Weights of a small GPT-style language model, trained from scratch on English Wikipedia.
Architecture: RMSNorm before and after each block, rotary positions, tied embeddings, capped logits.
Training: a variant of Muon for these matrices, 382M tokens, 5831 steps.
MLP neurons of a small language model. Each row is named by its layer, matrix (up: input weights) and neuron, and shows model dimensions 96-223. Each number is 128 + 24 x the weight over its row's rms, rounded and kept within 0 to 255.
Before each neuron's rows, "fires after" lists the tokens most often just before its 100 highest values on Wikipedia text that the model never trained on.

fires after: " |", " 0"
L18.up376 [143 138 136 195 132 151 139 130 142 145 103 108 152  77 155 125 119 136 161 136 134 143 152 101 122  90 134 177 173 176  83 127 148 142  93 164 144 106 127 118  91 165  93 135 124 139 128 109 151 108 102 105  78 119 141 128 112 139 165 170 115 117 136 161  63 131 139  88 136 157 129 160 140  84 124 116 150 129 121 138 131 131 143 125 101 147 124 130 153 128 123 132 123 147 116 113 118  82 174  85 150 108 149 130 124 143  89 148 149  99 116 169 165 114  88 108 106 156 186 159 101 154 132  91  75 127 128 114]

fires after: "\n", " simul"
L17.up1590 [126 141  93 144 171 133 163 127 174  80  98 159 127 122 169 122 145 127 136  74 137 149 137 123 139 136 155 170 123 165 130 115 107 151 141 104 136 133 154 135 131 161 115 113 166 125 128 116 118 116 118 106 124 137 103 128 148 150 104 132 139 162 128 150  95 140 137 136 156 146 123 159 149 125 107 123 133 123  99 122 115 163 105 144 150 119 176 146 141  95 114 113  97 147 137 111  96 138 125 156 171 195 135 111 114 154 136 108 158 128 141 117 134 142 177 137 121 168 135 117 149 113 158 112  78 105 160 140]

fires after: "\n"
L6.up560 [118 130 110  85  84 141 150 125  71 146 114 142 113  85 151 122 144 153 135 107 126 142 124 136 120 127 126 141  92 109 131 102 107  96 162  72 115 119 167 134 123 114 107 119 114 187 151  62 135 132 113 127 105 151 140 152 124 136 135 116 128 132 136 155 135 156  99 138 147 108 113 117 164  98 113 122 129 100 123 140 137 110 103 130 162  74 154 101 132 130 171 120 137 153 106 105 130 104 123 120 139 128 123 150  81 183 122 155 128 134 127 123 105 181 111  79 106 113 137  96 137 136 129 128 112 159 144 131]

fires after: " ", " %", " Pts", " Boxscore", " Votes"
L6.up1210 [ 99  91  83  85 134 152 119 150 170  94 126 124  88 122 131 122  97 145 106 137 139 130  97 118 142 122 109 178  94 128  56 120 112 153 136 151 149 162 120 125 167 127 108 159 121 109 150 118 119 153 164 105 126 138 120 104 120 114 109 121 114 172 130 130  88 103 152 165 132 152 141 138 115  99 146 128  71 119 134 148  91 105 114 138 124 122  98 139 171 121 130 165 133  82 119 136 133 153 156 101 109 160 135 130 156 121 140 126 154 150 161 100  96 154 129 126 131 108 185 147 183 105 153 130 122 116 170 166]

fires after: " |", "-", " Kal", " N"
L17.up81 [140 133 151 155 138  95 123  87  81 158  95 141 110 127 138 114 123 112 141 144 156 121 123 157 141 140 144 120 129 116 137 124 129 137 165 165 143 125 162 128 123 128 137 151 106  84 114 121 156  92 128  89 145 113  94 136 131 192 130 127  94 120 116 138 164 159 108 136 114 137  95 106 151 123  96 128 139 113 129 145 115  78 119 144 146 136 137 165 182  97 141 134 141 118 152 134 134 101 150 130  69  97 126 143 124 114 136 122 142 123  95 159 110 136 156 151 137 121 142 125  82 104 143 159 122 145 168 115]

fires after: " |", "-C", " Semi-", " lit", "NL"
L17.up1030 [ 98 128 121 138 107 135 141 195 150 146 137 121 109 134 126  95 171 119 157  91 138 151 116 131  85 130 117  91 116 118 157 118 170 129 149 156 154 111 120  89  82 127  89 109 148  74  95  79 110  83  82 139 134 122 149 116 133 183 133 136 139 124 100 107 126 128 152 156 110 168 119 114 103 118 120  89 128 150 125  95 142  95 103 145 171 143 145  95 152 114 136 126 149 138  99 101 143  96 120 132 141 139 120 130 114 137 122 152 122 134 142 107 138 156 175 113  90 170 104 122 153 103 165 119 164 127 137 144]

fires after: " |", "|", ";", " the", " and"
L18.up1451 [120  82 118 112 123 150 127 134 151 122 145 128 130 120 130 139 151 127 162 129 161  93 135 162 135 130 109 122 172 146 180 136 142  96 164 137 116 128 167 126  78 179 134 143 125 137 111 165 126  98 127 119 141  97 113  92  99 142 209 102 102 134 151 144 154 149 158 122 138  95 161 145 144 149  86 166 117 143 138 133 166 111 139 142  97 130 115 141 106 133 137 107 126 160  93 154 162 133 144 117 126 134 161 148 138 145 148 136 120 135 142 118 125 123 165 112 125 155 145 103 150 144 147 139 159 177 115 138]

fires after: " |", "fr", "nl", "\n ", ":"
L2.up548 [120 124 100 126 131  64 115 122 159 116 122 139 181 125 157  84 151 134 174 131 138 155  90  94 125 139 164 118 107 134 175 121 124 138 166 119 157 139 131 133 147 144 109  87 100 115 135 124 151 140 122 174 117 112 135 137 123 124 135  66 143 121 105 133 160 113 113 125 127 203 119 122 163  98 136 116 153 140 167 138  96 123 172 123 127 134 102 107  99 130 120 126 104 117 122 140 146 152 112  93 115 101 184 146 123 130 104 152 134 142 146 148 107 125  77  94 112 174 143 151  91 167 146 112  91 122 134 136]

fires after: "|", " |", " -", " the"
L6.up383 [153 124 148 106  66 104  91 120 135 136 125 187 109 118 140 144 128 103 107 122 136 101 156 118 124  98 154 119 148 159 137 132 147 100 117  89 180 125 136 143 118 121 113 167 118 146 158 119 128 108 119 136 111 114 136 137 120 129 113 122 125  78 129 144 128 147 147 131 121 144  94 159 180 146 105 130 115 123 140 165 128 138 113 139 158 149 115 131 134 116 107 134 139 144 135 132 132  89 116 164 103 133 148 110 101 132 153 133  87 113 157  92 137  93 129 156  66 129 112 148 146 112 141 133 123  95 132 113]

fires after: " 0–0;", " 1–1;", " 1–0;", " 2–0;", " 2–2;", " 0–1;"
L17.up50 [113  88 131 120 117 150 121 114 108 126 167 134 109 153 115 175 162 159 139 132  81  90 109 130  87 123 147 122 154 143 121 158 131 104 137 132 126 140 118  97 123 129 128  87 128 136 124 134 134 110 161 120 123 131 145 144 163 140 139 137 158 115 152  98 138 145  94 121 175 190 113 143 120 151 139 126 135 168 158 147 174 122 135  83 142 133 103 120 124 160 105 116 101 115 167 121 138 135 145 146 163 175 145 143 171 111 129 153 118 109 100  92 129 113 126 119 120 112 129 164 124 105 150 136 112 160 115 149]

fires after: " the", " The"
L6.up678 [183 132 122 139 153  94 137 105 129 107  66 121 130 114 120 140 137 137 113 145 148  96 108 122 137 140 126 118 162 142 173 160 140 108 126 108 133 112 122 166 108 169 122 123 132 133 102 141 125 137 130 120 105 135 124 154 151  98  74 109 121 179 118  90  85 137 168 154 133 114 107 167  83 140  79 159 132 136 117 166 148 130 113 130  84  90 143 171 115  89 128 110 118  70 124 114 110 100 116 136 140 197 126 139 172 137 128 151 153 120 103  96  96 146 135 148 135  95 139 134  98 107  87 128 130 114 136 142]

fires after: " |", " -", " 3:", "32"
L6.up1046 [116 108 144 119 130 148 129  86 164 105 107 119  91 145 149  95 135 113 128 126 125 142 150  91 111  97 130 146 129 121 175 122 162  95 125 103 161 129 130 117 164 119 137 147 193 133 164  75  84 158  85 146 134 119 133 132 130 137 156 140  81 113  79 146 107 130 131 125 114 121 131 172 144 134 148 144 147 160 145 136 142 142 140 162 110 108  90 140 144 132  94 136 120 107 184  87 141 102 135 162 146 139  96 144 110 151 133 110 101 150 150 148 115  93 121  87 148 116 121 145 139 130 124  73 123 112 154 153]

fires after: " |", " 1", " 2"
L18.up1464 [115 149  97 124 129 166 124 158 136 125 126 105 137  84 166 135 141 160 168 146 176 119  76 112 118 131 132 134 159 138 144 119 128 108 144 102 150 135 148 135 126 155 116  88 128 112  74 170 140 103  78  99 109 141 151 140 134 142 133  98 143 118 158 145 128 147 143 141 189 135 147 135 118  93 147 186 136 105  92 141 116  73 158 108 109 142 125 126 168  81 121 124 129  86 125 129 120 151 126 107 100 165 144 124 133 150 111 137 126 142 126 127 151 131 147 124 105 148 151 124 103 129 185 121 126 123 146 150]

fires after: " |", "|", " based", "er"
L6.up946 [126  97  76 153 122 100 171 130 125 142 177 143 131  99 184 120  94 125 106 107 104 111 125 119 115 130  87 151 140  95 152  71 115 123 138 148  73 171 113 105  57 160 111 114 153 131 130 146  83 142 145 107  95 181 109  92 108 127 146 147 167 152 107 140 104  90 106 149 124 105 145 149 157 153 113 118 125 135 139 129 121 112  93 131 131 132 130 134 120 142 117 123 117 153  92 123 144 108 148 140 140 174 145 134 148 185 104 123 142 155  96 148 146 101 151 139 144 157 129 127 121 134 133 103 119 140 156 133]

fires after: " |", "\n", " —"
L17.up560 [116 109 108 135 154 108 128 150 104 115 158 138 112 137 111 154 128 101 145 172 130 113 107 131  98 128 124 117 179 122 141 114 139 115 119 103 128 113 147 142 129 127 131 162 144 111  98 106 112 111  69 125 121 112 163 127 139 145 139 111 101 118 135 130 159 136 134 146 149 104 130 101 144 113  60  92 130 128 173 113  81 113 150 115 126  95  99 118 125  62  90 167 167 147 105 148 120 105 106 154  98 125 110 159 104 129 130 119 177 170 102 112 160 122 159 130 109 181 102 109 129 131 114 131 159 109 125 160]

fires after: "\n", "|", " |", " US"
L6.up573 [121 157 154 107 124  96 180 118 114 131 176 156 133 110 133 111 129 113  99  72 132 112 119 110 160 126 149 163 133 137 158 159 112 123 136 114 137 131  96 144  67 142 125 134 112 127 132  91 145 133 157 162 111 122 102 139 163 160 135  83 104 107 125 126 133 112 159 130 135  78 125 162 137 137 113  92 108 140 180 170 161 102 118 113 109 132 118 152 129 167 129 111 104 153 108 138 123 132 144 165 150 119  86 119  93 105 169 152 123 141 154 147 133 135 137 139 114 115  90 132 126 100 103 117 122 132 157 108]

fires after: "\n"
L6.up1178 [ 95 132 103  65 118 147 134 139  83 142 121 107 161 131  97  99  85 159 134 125  97 120 143 116 116 189 123 133 105 107 140 109  67 108 132 135 102  99 143 122 141 135 143 147  96 119 132  93 138 129 107 133  96 121  93 110  94 134 107 103 131 103 124 140 128 138 121  75 113  83 156 170 120 125  59  78 127 130 113 152 108 125 129 109 179 101  96 119 103 108 152 106 119 115 131 105 104 107 114  52  64 128  95  87 131 143 153 150 124 137  98  91 122 137 121 117 125  99 141 105 125 103 107 130 128 149 126 146]

fires after: " |", "|", " a", " the"
L18.up518 [110 189 153 126 121 119 109 141 130 111 113 150  77 109 163  93 189 139 138 145 168 155 163 149 118 123 141 123 145 114 149 140  89 158 125 112 148 185 129  74 175 125 143 124 141 135 107 112 107 137  99 176 143 135 172 109 149 151 106 135  93 111 174 113 106  92 157 132 116  58 117 125 135 121 157 136 126 152 120 142 136  81 113  87  90 127 107 163 161 123 102 104 148 114 108 149 118 112 115 149 110 136 146 143 121 109 129 172 120 118 167 112 190 108 127 152 108 122 156 134 137 115 122 130 134 123 124 124]

fires after: " |", "|", " Telugu", "-"
L17.up1293 [ 78 112 123 190 142 120 109 138 167 171  94 112 123  84 116 146  84 111 147  75 149 173 138 119  85 142 132 151  84 170 146 115 139 107 121 128 115 130 127 101  82 105 135 134 126 129 102 108 102  86 108 136 171 124 118  99 112 146 112 102 118  86 140 125 130 126 162 129 136 123 121 143 138 108 134 138  91 120 140 144 111 108 125 133 174 138 112 148 117 105 129 147 176 126 114 122 144 131 121  90 165 108 112  89 162 129 157 135 139 180  93 131 133 127 121  88 155 125  81 139 137 110  96 100 143  92 137 116]

fires after: " |", " (Ar"
L6.up1556 [147 133 114 114 105 149 125  92 133  99 153 110 106 126 125 159 117 110 156 128 160 129 136 121 139 145 114 121 140  90  94 129 134 120 177 144 130 153 150  88 157 134 136 112 153 145 110 113 111 117 135 166 123 161 173 141  84 142  83 113 112 153 124 103 116 100 153 117 128  89 110  94 151 100 110 119 143 138 139  80 141 167 167 128 169 121 140 201 115 109  77 174 159 115  94 121 156 125 119 158 114 123  83 103  64 115 111 112 113 117 137  96 141 135 132 100 111 147 132 132 115 121 117 139 177 138 106 149]

fires after: "|", "\n"
L18.up1282 [134 155  99 191 134 135 138 130 141 164 110  91 148 136 138 102 153 113 105  85 104 157 155 102 119 140 137 139 152 162 140 132 123 106  98 109 129 140 152 100 125 128 154 150 139 124 118 129 127 111 114 120 122  88 130 123 100 127  93 150 115 110 144 124 120 128 145  68 153 136 159 140 173 110 124 134 124 156 136 116 129 103 107 139 123 109 111 152  83 140 131 109 124 179 133 136 117 150 117 126 142  99 135 124 139 140 138 119 110 115 147 111 186  90 105 168 160 130 174 118 148 120 126 136 101 118 151  96]

fires after: "\n"
L17.up1275 [ 97 102 110 140 144 180 120 144  99 152 139 148 147 121 120 102 148  96 107 124 141 116 117 123  90 126 139 144 101 121 102 162  96 124 126 102 126 105 121 193 129 135 115 124 129 185 141 126 112 103 102 120 114 158  74 136  89  91 110 145 148  64  85 117 152 132 165 102 142 130  83 161 115 121 124 110 124 138 147  88 110 109 130 155 183 110 141 144 145 145 151 155 164 111 124 106 121 132 106 116  90 139 139 128 145 129 130 135 111 123 160 102 113 196 159 120 161 116 128  70 107 138 111 147 129 133 141 156]

fires after: " |", " 2", " -"
L17.up355 [ 81 113 122 125 133 119 118 142 124 112 153 121 143 123 131 139 137 106 131 149 167 147 116 174 112 135 108 151 134 121  98 157 119  64 133 149 121 148 132 104 132 171 116 130 150 107 165 110 113  94 119 179 102  92  77 114 113  94 173 119 124 137 121 141 173 119 141 135 142  97 175 126 100  71 112 125 177 137 147  99 130 169 148 148  90 119 119 155 146 130 135 135 169 139  97 109 115 139 129 136 134 116  87 146 121 175 185 159  94 152 111 110 159 128 157 143 127 132 109 115 111 101 206  87 103 145 138 162]

fires after: " |", "\n", "|", "-"
L6.up1333 [145 135 133 135 154 102 128 135 164 145 114 108 141 118 124 155 169  84  99 116 147 114  97 124 145  87 151 128 131 109  98 138 147 160 123 110 146 148 137 129 107  96  85 144 101 110 150 118 140 143 145 163 112 112  95 141 167 132 143 177 137 167 152 128 124 108 159 110 154  92 135 100 119 109 122 141 117 128 176 140 159 150 165 138 130  94  90 129 132 105  99 162 106  88  98 137 136 149 127 108  89 135 114 112 147 114  97 145 133 145 124 185 115 173 138 118 133 146 178 179 102 103 118 155 117 135 149 153]

fires after: "\n", "|", "(", " |"
L6.up718 [122  89 141  76 129 120 126 149 125 161 125 119 104 113 114 128 118 119 109 123 183 146  91 112 122  75 132  92 137 145 118 135 138 110 137 127 149 145 137 130  95 116 103 114 131 136 126 131 154 115 119 154 114  92 122 149 149 164 155 145 158 121 109 146 118 154 159 128 154 123 149  99 112 136  87 100 147  96 147 148 116 110 101 138 161 157 133 146 157 107 142 135 145 127 103 138 129 136 138 144 108 114 160 112 149 164 143 139 168 136 160  77  98 138 163 133 128 134 138 130 105 157 158 127 149 116 133 102]

fires after: "\n", " P", " Hom", "-p", "ch"
L18.up790 [ 90 159 115 164 114 113 141 148 114 123 189 127 153 117 123 139 127 112  68 133 137 115  83 134 123 118 153 157 111 133 137 123 151 132 123 132 142 138 162 122 116 164 120 146 129 171 122  85 120  97 118  89  99 153 133 118 127 104 110 145 119  80 136 121 185 132 116 133 128 118  94 150 116 151  96 129 131 108 169 148 175  95 136 143 160 115 110 102 162 139 112 130 107 136  89 126 141 136 163 121 144 155 121 148 126 135 116 104 130 169 144 135 122 120 155 133 129 128 150 145 149 153  76 152 110 149 135 139]

fires after: " |", "|"
L18.up453 [128 144  98 129  99 138 170 185 124  92 126 107 146 135 144  93 118 149 135 144 167 143 106 105 110  76 126 133  96  97 170 100 122 116  86 142 163 102 131 145  97 154 135 156 122 136  97 142 110  99  89 168  83 111 156 125 120 145  97  92 165 113 151 119 123 131 144  68 129 124 114 117 107 114 124  90 141 147 143 148 120 107  98 128 126 123 133 137 134  92 120  92 103 131 120 160 119 155  88 130 113 122 158  98  71 116 176 132 169 137 142 157 111 122 148 124 134 132 141 135 166 137 125 138 128 115  97 153]

fires after: " the", "|", "-", " in"
L6.up1572 [ 96 146 167 115 145 129 126 133  86 126 134 132 165 139  96 141 145 103 132 126 147  98 134 103 114  75 132 156 144 152 122 119 141  96  89 140 152 133 123 128 100  98 157 130 126 101 177 159  63  78  88 122 143 142 141 160 163 135 131 122 111 168 142 155 125 170 150 158 123 115 151 117 152  77 131 122 101 144 161  94 122 158 116  67 138  96 134 173 102 124 103 172 139 103 142 127 146 129 118 131 112 132 101 120 110 126 142 106  98 106 102 123 124 129 148 137 120 127 131 131 135 123 118 133 172 140 135 160]

fires after: " |"
L2.up122 [109  99 140 130 151 147 145 157 106  99 116 129 140 182 128  98 104 140 124 150 143  90  87 144 137 112 142 170 179 120 130 117 142  95 134 126 155 158 110 108 118 135 126 162 158 159 103 164 119 144 181 127 137 102 120 133 168 149  85 116 135 130 146 136 135 120 137 141 117 135 110 115  88 106  99 127 154 110 121 127 113 122 123  94 121 139 157 117 126 125 122 153 140 123 139  90 124 170 126  98 147 124 116 101 173 116 135 146 119 137  74  97 131 126 143 157 160 135 213 100 103 111 118 101  76 107 143 115]

fires after: " ", " Boxscore", "irmed"
L17.up358 [ 89 140 145  80 142 166 125 149 115 150  77  82 108  90 114 110 148 156 119 136 133  85 121 116 134  91 155 149 120 138 144 104 120 141 108 155 123 122 109  85 111 120 125 116 129  99 121  95 143 151 102 131 130 110 128 138 128 141 112  89  95 197 124 140 154 145 148 180 125 114 112 190 107 129 151 142 118 139 132 133 118 129 126 112 119 110 113 133 132 116 148 136 144 104  95 141 117 122 136 113  97 101 142 153 108 136 138  95  87 104 113 138 130 151 162 135  94 106 141  84 116 118 106 117 121 104 129 139]

fires after: " |", "|", " –", " the"
L2.up646 [112 109 120 112  88 151 130 108 162  92 142 143 110 152 103 130 158 123 132  82 139 130  69 148 148 149 161 183 142 139 108 118 105 133 137 111 152 137 143 139 124 134 133 135 144 110  86  92  95 119 149 137  93 127 107 118 118 101 105 114 164 127 158 141  95 108 141 115 144 128 119 114  87 127 173  79 113 145 149 138 174  95 106 141 103 130 130  86 147 137 112 106 150 165 159 141  92 151 150 161 162 129  97 106 106 125 130 158 104 111 125 116 105 133 166 151  79 134 145 135 164 166 129 105  90 122 120  93]

fires after: "\n", "-V", "irst"
L2.up154 [105  98 141 132 118 125 114 153 113 134 130 151 140 134 123 138 149 170 130 147 129  96 122  71 160 182 125  97 102 111 152 141 141 136 134 115 124  88 142 161 127 125 117 130  85 162 109 135 109 138 159 165 100 117 116 108  78 169  85 145 161  89 110 146  96 155 162  93 162 105 104 200 137 118 148 114 111 128  86  89  94 139 119 100 164 108 151 159 129 133 124 116 114 119 162 184 118 144  98 149 126 158 148 133 147 123  93 127 137 123 141 158 134 114 165 160 101 108 148 107 119 145 111 143 135 112 127 135]

fires after: " |", " —;"
L18.up606 [151  98 119 164 130 108 138 127 113 112 114 129 148 155  83 114 142 111  96 127  92 170 125 103 106 125  87 102 121  99  93 157 104 132 110 133 112  86 112 129 107 103 157 154 155 119 109 100 123 100 123 114  89  99  90  88 146 173 191 108 157 135 130  94 133  70 121 122 132 132 111 109 158  93  98 157 109 138 162 159 143 146 145 156 135 177 119 151 131 156  71 133 112 157 146 124 150 170 129  97 138 111 163 122 196 135 133 116  99 146 109 169  74 154 151 103 127 121 127  92 109 100 132 100 137 116 127 120]

fires after: "|", "\n", " |"
L6.up328 [176 128 130 119 123 101 112 102 123 134 130 134 159  79 169 135 105 102  86  55 115  89 112  55 103 103 100 104 173 147 141  83 134 126 123 182 134 146 117 131 123  95 128 128 144 158 164 130  96 140 112 126  94 141  90  96 111 147 123  91 141  97 115 149  96 122 138 133 128 141 118 169 109  85 117  79 129 120 117 164 121 130 110 117 155 133 130 121 133 103 131  98  84 151  91 133 109 168 136 107 117  93 130 114 149 162 122 121 131 111 138  97 119  60 141 136 121 114 128 121 128 152 139 154 121 123 128 172]

fires after: "\n"
L17.up937 [142 123 173 153 123 130 131 104 134  89 127 147 155 144 118 102 128 139  97 176 117 146 176 112  95 123  99  82  72 134 126 132 101  91 141  90 114  77 161 145 126 120 141 115 145 104 149 103 136 113 128 130  77 125  86 107 143  84  77 125 163 105 120  77 115 138 111 125 118 107 137 122 130 124 143  93  70 143 111 120 162 157  93 163 121  93 112 144 164 129 111 124  92  96 110 112 149 149 109 133 113 141 169  71 105 117 129 105 174 139 134 112 122 169 181 113 116 139 147  94  97  95 176 144 148  93 131 101]

fires after: " |", "\n", "-", "|", "D"
L6.up1407 [ 93  97 137  94 113  93 104 102 175 147 148 140 142 109 138 128 115 129 139 130 139 164 167 121 106  81 148 141 114 126 130 128 130 142 154 134 159 137 115 112 104  58 147 118 121 125 148 126 116 126  90 107 101 177 150 100 155 130  97 111 109 153 160 133 107 185 116 108 141 133 109 163 143 130  96 129 137 130 116 114 128 119 112 141 161 116 105 124 118 119 135 139  97 137 111 116 158 145 159 107 151 138 151 142 130 120 141  62 112  83 129 130 163 137 185  83  99 129 112 138 154 118 131 139 114 115 156 155]

fires after: "|", "–19", "-", "\n", " |"
L18.up835 [149 127 130 170 124 155 118 122 129 104 150  74 159 152 140 127 140 123 152 123 130 131 128 134 101 163 153 135 163 132 114 122 158 124 128 100 108 120 149  78 132 153 110 152  96 119 103 122 102 118 107 173 113 119 134  83 132 128 102 167 126 160 147 173 139 108 151 120 141 133 125 156 184 154 138 165 131 132 154 144 141 134 111 129 134 121 169 172 169 165 120 113 137 135 123 112 170 139 122  96 176 139 138 187 120 110 118 127 100 122 147 112 133 132 121 144 152 116 152 100  92 135 154 112 149  84 147 141]

fires after: " |", "T", " Tri", "|"
L17.up1370 [135 113 101 107 125 151 179 135 188 145 144 126 112 198 138 116 139 119 125 154 123  94 104 156 134 136 111 136 137 137 148 112  98  87 136 140 124 135  95 104 129 123 163 109 122 147 126 130  99  99 114 125  96 106 196 132 136 123 142 144 124 103  96 152 112 183 165 136 163 152 115 102 137 110 125 158 128 165 137 118 101 141 132 127 147 104 151 150  92 131 169 138 128 156 124 113 128  92  85 170 109 161 132  94 132 129 105 101 163 143 100 152 105 118 156 125 150 167 105 136 120 131 152 110 137 153 136 111]

fires after: " |", " ", " the"
L18.up1091 [105 170 150 146  79  95 118 138 131 112 164 121 107 126 114 118 139 114 113  79 131 132 137 149 120 127 114 138 125 145 145 131 101  76 121 149 138  95 131 115  64 147 133 127 128 120 133  80 142 147 118 121 121 145 128 136 120 115 143 121 135 128 154  84 138 129 136  77 121 144 125 141 128 128 127 115 140 133 155 133  99 129 118 151 149 108 135 134 124 116 142 123 136 183  95 137 129 111 120 116 128 118 141 124 141 111 167 110 196 144  75 158 153 151 146 118 132 166 143 152  93 132  98 147 111 103 128  98]

fires after: " |", " /"
L17.up1441 [140 125 151 136  86 160  97 120 106 136 104 144 134 137 107 134 139  96 108 121 105 145 112 143 138 147 122 156 164 153 115  86 130 132 151 127 149 117 155 135 139  95 117 132 127  66 128  65  92 163 149 117 115 143  84 127  93 170 140 152 103 131 159  89 161 143 154 134 139 141 128 148 138 127 131 102 194 167 144 138 110 114 108 118 142 151 107 145 147 116  92 143 140 164 192 153 144 119  59  95 113 129 125  90 115 142 146 124 122 124 141 139 139 131 171 128 119 107 116 179  78 123  86  98 121 157 167  91]

fires after: " the", "The"
L6.up968 [117 129 119 126 136 108 165 102 126 103 138 140 125 100 153 150 172 161  91 148 141 122 116 142 125 131 158 104 142 116 149 176 103 138 103  96 139 130 109 153  63 144 113 133 123 130  68 159 134 140  81 150 112 111 148 130 143 125 132 114 119 124 142 152 131 108 145 131 118 116 128 122 119 152 110 106 178 127 135 142 136 173 131 122  78 135 163 157  85 160 121  92 139 143 139 139 119 106 163 128 145 156 170 110 118 119 131 116 155  51 122 101 162 126 128 134 113 135 154 142 150 107 153 121 113 115 141 149]

fires after: " |", " Athletics", " in", "encing", " the", " with"
L17.up557 [136 121 138 133 139 141 151 103  47 173 152 140 137 137 121 140 145 114 135 118 126  78 170 126 113 128 113 146 140 146 170  92 120 100 118 131 153  75 150 147 158 101 148 132 150 153 104 168 124  78 149 106  99 132 145 126 123 130 116 110 127 139 174 131 139 161 104 152 156 165 128  92 106  83 124 123 113  97 151 117 132 186 138 144 145 137 144 121 162 156  98 143 163 149 142 166  93 130 156 125 138 126 161  85  95  80 136 126 143 105 116 103 100 117 164 169 131 126 140 144 131 128  85 107 176 111 125 128]

fires after: " |", " -"
L18.up730 [150 114 135 142 128 114 157 109 126  96 120  94 101 113 111 110 157 162 123 126 114 125 128 116 101 132  82 108 132 151 127  98  71 122 131 145 100 135 135 178 120 116 139 128 155  66 129 110 147 162 151 131 112 137 104 158 137 145 143  90 138 165 103 108 123 117 138 134 114 119 149 145 138  90 131 156 106 130 143 161 149 132 181 141 126 147 123 129  96 108  90 160 168 107 145 141 178 154 137 129 134 154 114 125 143 137 109 190 128  88 148 115 100 129 118 140 143  87 120 135 149 149 140 116 144 170  95 135]

fires after: " |", " on"
L18.up505 [ 90 121 123 140 192 102 120 172 179 121 111 148 124 158 136  94 160 124 166 117 108 153 120 110 153 109 148 145 114 112 140  76 163 115 124 123 140 171  99 136 134 134 151 165 135 132  91  98 126 127 139 139 177 165  90 134 132 162 141 129 137 115  97 105 133 141 146 161 146  95 143 109 140 111 135 128 169 129 102 131 164  57 106 110  98 159 157 117 123 194 104 115 140 114  98 176 115  81 140 121 132 136 134 118 118 110 112 133  84 131 166 168 133 120 156 114 143 121 134  88 129 123 102 154  99 155 173 142]

fires after: " |"
L18.up374 [103 121 110 114  87 150 137 140 185 172 126 142 130 149 189 137 135 161 135 130 105 130 112 139 193 103 139 156 146  98  85 110 152 132 149 148 117 141 104 125 101 125 101 111 141 115  79 131 124 134 141 147 152 135 135 170 150 125 160  88 170  89 150 138 155  71 145 115 116 160 176  73 166 108 153 105 132 118 115 101 143  84 110 127 129 152 155 134 134 143 117 114 145  87 132 140 127 151 106 172 131 138 139  81 151 153 131 159 177 154 144  88 101 163 171 121 147 137 157 131 134 149 135  88 123 115 144 127]

fires after: "\n", "|"
L6.up148 [ 89 132 154 155 125 134 110 145 150 148 133 201 104  99 109 127 134  71 120 107 141 101 145  91 106 113 127 138 142 179 140 122 129 135  86  96 132  82 160 123 105 146  91 142 148 152 159 123 113  78  93 130 115  96 174 117 157 144 158 123 129 123 157 107 148 126 114  85 129 149 116 124 108 153 100 125 116 153 105 166 141  91 127 143 129 124 128 142 117 147 179  74 136 158 107 148 106 131 155 132 109  76 135 126 109  90 103 111 132 143 153 121 140 131 153 150 168 108 138 135 139 168  60  78 132 115 170 161]

fires after: " the", " The", " State"
L6.up822 [103 125 118 142 153 150 182 164 158 128  89 151 110  84 100 138 130 119 130 129 129 130 119 118 101 100 126 139 131 129 153 176 142 143 125 106 145 107 172 141 112 130 119 146 119 163 154  73 160  95  83 128 139 117 116 134 126 122  99 132  99 136 138 173 114 113 176  95 149  98  87 162 145 107 117 103 140 158 102 198 119 145 135 141  97 172 156 148  94 110 144  92 108 138 161 155 120 110 143 154 156 179 129 130 134 165 135 131 121  96 120 138 145 135 138 127 148 141 185 124 155 121 108 146 121 121 138  95]